python train.py --n_layer=8 --d_model=192 --n_head=6 --n_kv_head=6 --head_dim=64 --d_mlp=768 --vocab_size=1006 --activation="gelu" --norm="layernorm" --norm_place="pre" --norm_eps=1e-06 --positions="alibi" --qk_norm=true --attn_scale=0.132 --bias="all" --tie_embeddings=true --parallel_block=false --extras=["capped logits"] --init="normal" --init_std_qkv=0.0222 --init_std_o=0.00555 --init_std_up=0.0222 --init_std_down=0.00555 --optimizer="muon_variant" --lr=0.0184 --beta1=0.95 --weight_decay=0.011 --lr_head=0.0121 --grad_clip=2.0 --warmup_steps=91 --schedule="wsd" --decay_fraction=0.653 --decay_shape="linear" --final_lr_fraction=0.05 --batch_tokens=32768 --seq_len=1024 --doc_mask=true --train_tokens=213300000 --steps=6510 --dataset="wikipedia_en"
MLP neurons of a small language model. Each row is named by its layer, matrix (down: output weights) and neuron, and shows model dimensions 80-175. Each number is 128 + 24 x the weight over its row's rms, rounded and kept within 0 to 255. Numbers have three digits each.
A block is one neuron, or neurons of one layer that tend to fire together. After each block is what it responds to, as a language model described it from the Wikipedia text at the highest values.

L2.down486:120165115122092150112156124114142129118120141146142142128121114131113134122111120116130091115138137134121105124170133192159130101167122139105190154150057074130142118147161120126119142149120161116143119118103168128136136170124162132104093116077120126126141164123102111117127135174165148137
L2.down578:151120122123139094096106123087149134135136147154127108146125168094135150115092131125109145118129170124168101139152147109146118129182132131130117127125132108116152094097113058101120114118126097151195122142153099134132112072139125150138115125107097132153134113135149104097166168139112144170
L2.down663:132102110104112093142110145103110116098147180122124116148124097118139133112148078132131170102144121145178134149117121102137138137162148116131168123131111151100120127092143146121121099121160118143152172130160147133107134077132128132124138124120145088135137147163092152167199161153130131142
L2.down672:136157084096145117112091168118128121090127096141173129151099120137142145140086108149126115114134126118165093146117119131141143139132113143124155155123101158101092102131137115151136115123137127107155130177117104117103157174102127146133141135121133164148149131173105126162185126149087127096
Function-word completions. Short function words such as to, would, on, after, until, about, often completed from split pieces (O+n, ab+out, unt+il, A+fter, c+ould), chiefly infinitive to and modal would before a verb.

L4.down82:088110114120140149136105143105142126140114089122083111148107105098121092141134114121110154167176107135091106165116127147142126120129143132127174121113105138153149089103134118114100129142158114160084084114113127108116146146111180113138126080074137152128138167110093096157174106131123087128
L4.down191:118155176116126164108110144139093114146118142146135123138145117085101127114160108138128084123128143124127102165134149120119110148164137085122152147148150144089142095118139144094153144159133147126170117141135126125129146097139117115150124153101120114175100152106100113156188152089139127116
L4.down323:085155143106117143130154122126118098132132171112108099177132130134163147134124183111153111133166113119141145102115117108120119126148119130109121128128137190153149077111139124103143135135098164141161120130099096095143140138159110141126121154141102144117160116096101107084121131149173139139
L4.down635:120119148098097154141145097090108129158115172105108095148135155124131106115163103159149132164110179113155095095161132107147164159097125140130195107143134120104160126139114144127112122131112107093124099140120187146189128113099107130092116148099146115122116134159070126136145141104107109143
Infinitive "to" and modals. Fires on "to" before a verb after control verbs like wanted, allowed, failed, and on modals or negation (would, could, not).

L2.down40:120098123152124100138114168110131152138138117106090127115135161074152099093107141142144067138143140116110162093100085123153136086115137107119156115089133112131135111144113114124113122130107157101108125169161118147141159099113100078118137173151115148126180111089131128124127111124158080120
L2.down356:115142185139083128126136138137116161105118088122172106097104146152114130107117082169117110103124161141158124123094146141091129139079083142144122137132141103119111137135120166137127087135129116140108139130150147132144146149153131137129168158151134107105196091106131068118122092098145141109
L2.down414:134132162126153082131148187105160123173140162133131104125137107167122113136140121144118087115120131113135146150104112127097099106152131149126126125117120126118120149092111142171124152142129115113176135122165116114171155109177151092134164180129108136108150123126173108110103121154131124097
L2.down598:102146156113111152149102091084128124126134104098121144147117125117109159103111089169153124117132081138113133141112160129095129062130132131112133134125107093104107126128144133106146117128112167098132142119168123129140125137136127096141147114161112128150162094137095087133116075077146138125
Word-initial letter g. A lone "g" or "G" token starting a word split into pieces, as in g|oal, g|rotto, G|F, g|overnment; occasionally other mid-word fragments.

L5.down144:082148158163067100138121111135124100106156159142094158139109105112165181103144133123160149104134134116118099160118163129089134155171137128124143184085129131115137106112161153137138144141110156121150130120139129124094160131117156115150116143116130101155159152101083097147146119150122112042
Infinitive "to" and modals. Mostly "to" after verbs or nouns (shown to, enabled him to, elected to) and modals would/can after a subject; also second pieces of capitalized words (U.S., Tampa).

L5.down179:113129110148090178179132161090139122106184157128152099139171107111165105110112121144156149148178138150114149137107137150110142139095144094114125117088125165121149123137167123139130136115099103128107100099085183164116115129120113109118134128103127168119157139138102099136200139130126135100
Mid-word o/ro fragments. Short second pieces of oddly split words, mostly "o", "ro", " to" after an initial consonant, such as b-o-oster, to-wnship, g-ro-wth, backd-ro-ps.

L4.down419:155101107100152139153095109156119151144134131119072079142116114101150146139123147128138160064108104103118174127117118095134115161116134146111172122136102112117154111150115101135140073153142113125161150124150119138125153145127139160083162116127139173104134130148150171095069122150126118141
L4.down447:152108133121123121115095121131109149106106151124112135112116171127085132153083100112156126119086132132133130113116155067143131150083156076114107127120117117133164116121119104131174102130117114146136138127152139146120116130144104068172146140135152121137134092149152147124180142111135167152
L4.down537:139124107081123065094120099135109166134152152164121093120126142127106134135119122088144167148146104109116151154102143073113162142129146135106065128121123129152141138145133166125115096154152161154151089154112160128108158175129121155132105116119140119132115143131172158109118149134109135127
L4.down659:114142102115092164145130111121118108152187156126149091155132132155106123151168156111148104076145124134122108151138142114127120115118156164099085124094119096154152094135139107140112117108084098113085140104141143185123141087106119119135179136135117179068141140141170116117119130150151152116
Mid-word pieces and He. Short mid-word fragments, mostly "le" in select/selected (Selected works) and h or g pieces, plus sentence-initial He in biographies.

L2.down132:156112148116111160130101158128132089135130194105126134131161164143136120126126155139124110113102120109121142115127118130164127147119108160130115132124129121121168131142122105116108136145127117113120124147176140123138143138101125121165135117153119130107144157099107099119142137105179133154
L2.down288:123100143106099153101090120146098135113150114143116149155111108109074130115156121123176118122120159160113155178091120095149069107163122121100113139121128075124144130165099137121122150136147116160143084155135112142167162107131176096170109122108133148105146130100103114121143121147112111147
L2.down508:128146111188116124117119111139139105142143160115149131132126079128151164080107175174107121109141146121139120130110115137135108073097087127125136126074128085121100126167144164155153165145129092150109106179149122129097142115134093136129121099132133110102104158105147135145137150118157183153
L2.down645:119112175128100116124148122155138123149106147138147125105143134129171121160132169119136158091168097100120130154113127144139132140157160168126103146113088135083079125107135115143130096124126149099131090171138154132122132144085167068152156156141115166110103123073118136131138093106119163136
Mid-word "er"/"ot" fragments. Mainly the subword piece "er" (also "ot") inside a word after a short opening piece, as in Nig-er-ia, lit-er-ature, V-ot-es, T-ot-al; also "an" after "as" and "to" after a noun.

L5.down534:130147102139132179156115095085115170158144097110111141114112140125113137137106084133105132106160110159115112143116110145080137142094075128167124116126117137135146108136083099156188140108127107126084150146131143127139150116137072124155154140123135130106165123121120119141131130104093092143
After sentence-subject names. Fires on the token right after a sentence-opening name or noun, often a comma or verb start, e.g. Minsk became, Goliath, Jonas attended; also on mid-word pieces like phot-og-raph, Hist-or-ic.

L2.down239:180152110136128140114116077139086111103140108152115109125122063075144121128086121101132119109118136096112154077154171125123159119117128140163147123150141132125139102117152144152135160111135158140087126195115152124094117131113141085124148167124122151097151140115143135111122111159153116097
L2.down519:147121125136159086140138149122107122099152147126131125134166118174143133156099071114111165131107105156141134118152117096096118109102155137120133166160083108152134129166108143131113083108105125121172123152106130132050161129138162103124116085134161115081101127153112087127151149096122146097
L2.down604:119168118136136082089163155101159102096136131130148134117152103140107125127114152106130111079158162106145163167129140100142149141156120134085141124121099088116137133097099118101143121114156102154182109116130170169137115105090145155138135135122104162105132150190076126127138141121103141078
L2.down626:131129087136139151086149123081104129106121080158118144143134085107149088116114131163138135139159157092147105107104154096130074122101144170147151164161137136133127068123101159138146134142147161117116120114082119123091081143156173128136133122094142107132146140117162132149102155126144163095
Coordinating conjunctions. The conjunctions and, or, and & joining nouns, names, or clauses in any text, such as beech, spruce and fir, or Bittrich & Nascim.

L5.down65:145113173090146046146121144098105090123100145082109086141112188110125142133115126156076106110107135112141106135120105096124102095151139139113165115130110134082124114120147127125104123150151169118123129165162117131121155167129139079123128156163070136131133110128171114134109087161142136104
Word-initial letter G. Fires on a standalone G or g token that begins a word split into pieces, as in g|overnment, G|enus, g|o, G|erman, Mc|G|ee.

L4.down0:177114112142068114107097115112123114095116182105124146086131154056126115119148143106150160148115140082136136116148114110135081088095139145178170109141158139111111135096119111150125170154139115152164114119148091143112156126189146116117163101157102079128166147148126097156146168127144135168
L4.down236:121138192167134137126152167088111148171122095121112170137089173109182121155067113144118082132098117119103114151089151100116131111109140125180126142096115157124093089142155059141121113115160139113157143174133116137129147141125101122133074119107148182139131122124147115122106142141124129134
L4.down276:114171125162098070132128128110130182141110111140111116145134126096120096099145148127122175139091140139117153072122105138086099120145149139086143142123120131157112088086116093109115132186126141123111160159147145104140116144167139128126083138152126120164125138124145110148148120142146128143
L4.down696:158107097142141140078206105123145126144112133134130147114104108100120127112105141161137114130132111112162126099146126120095103139099144109112129094109141129123136164091147142139103126126155113163103153122168113133120098119149100113119145101112126119167118130130162138096129087137131143087
Word-start letter fragments. Single-letter or short fragment tokens, mostly g, that begin a word split into pieces, as in g|ame, g|old, back|g|rounds, b|eat.

L5.down439:148131087124161120095148087121103117165103139119180099126134152109138145091153096098109154122112115126124116134118094101130141143097100118087132096164115120104136105149118145127134158104096120156145156161122128146108117084108117149128117078127093152137147114124112144149168144150121133098
Word-start fragments. First piece of a new word or number, often opening a clause after "and" or a comma: he, later, wh(y), or a bare space before 2006 or table scores like 1–3.

L4.down119:134132172114143134132104130120146080107142133149138171161136156117127105111124145105185103144148136127159105124102126133108153128135074105138157141136141097067137127150104124108098147179141164116121113124108102112103115134142154120099122144115134118099155073100150130151109196138103113133
L4.down382:110115098117145146116081121153120128136152117147172147115120113133143153106124122125111097146102136145117098140113127090078113105128117092123130170146110096088087080132090162071108171146127151115139128111131138112168128094129120095132130118130134148118090155110111175170143094115157199153
L4.down602:106136096151068141115117107121139161140156122119157101114106144125140141135169121120123119119142113148150121140151081116141105123163139116112115119147106169124125109085109132119123128116112109114152110097141151150204139093191117117127114188131165190099101162110120138115168155117083091136
L4.down693:144106099147111104142100132121104093116147134127135118121108118084131110157128124148112124113128174120099116133132121101136093167200140138153105157106115098127156126127123111110096122111080141139144112148139161165114146181116148118144113110131091116109120172161145139129147105163157138142
Would, as, word-initial fragments. Mostly "would" or "as" right after a subject noun or pronoun (she would, served as, so long as), plus first pieces of split words (sp-ent, wh-ile, st-at-ues).

L2.down91:073136159093135094145102152081130104121126166142139169124150150106126103099123149120119146076099173146111141163166146130118143151127154126099136124162112124131157083160112136144133134082114157114140126127119135141089137137123161121126141116140129122142098096148104113120139118136122118145
L2.down267:152147118173090101107118141070137115108135118100160128138143087120133084106162099128147157082113128117166135161133140113136157145155168119161149142135152150112151119153132120111107153153142110119134127132119142137134132081103117148160104133121110125140106134151157125150145093126154145118
L2.down299:091150160198119111059162185086158175152152153114111133130098147099142123116121157143140166118104145166136113102095143106140096138134100139110151163151129105091190136166107133133032132129115126143116157134125103132127142149166150087162178123158105100166117152131160079117141134140141137121
L2.down625:129120138121130139097117150102143151097093155166168069119188128112165116092115129121159124103088115117124153170106171127126099164147131117150138124104110055140149159150112055099090129115170122123172110087122114102148095133110133127099128166108125129137114129166116100121132131128131138148
Subject before verb. Subject pronouns (he, she, they, who) and modal or "to" tokens placed right before a verb, mostly in biographies, e.g. "He was", "where he graduated", "able to make".

L4.down161:144141079145113125130121141138151110085173091096135105123136154142111120132127128110168113192112050143132182168103092121152118122111115115136146126152092110143075137120144160091134115147138171124137144125116129114140151143128104090093131102106116119130110127130078133156101157157153115140
L4.down175:148161105132115083139175124159185134122106094119121075115139147128166114117123083099153143143104119165104179113158147167087142183137131130159126124115091132092118113121118082107176106141153124117125142082121130177130155169101124113121089157152144150114148131124104102117124171122107103144
L4.down263:152123140149117140119123099133165117132111073121119103129134133098142097133161142114169138177154115120118160137117134134116104129170172118116127082140131108164145116157152132116112134132120148120109140133098114125074153182136081109128124109100086137126179109149100091142118169156100134109
L4.down642:136128115133120073152141178139111170115132146102120128130116110112127166135074106106127147136135130173099131144157106135120104124137088104123181160148097128187143111098094158143133103146144153102146096132129123159129114140115144105120158118138130092106114075070155104112149145120154082133
Verb start after subject. First word-piece of a verb directly after a subject name, pronoun or "was" in biographical prose (w|ent, w|rote, m|oved); also commas/"and" ending subjects.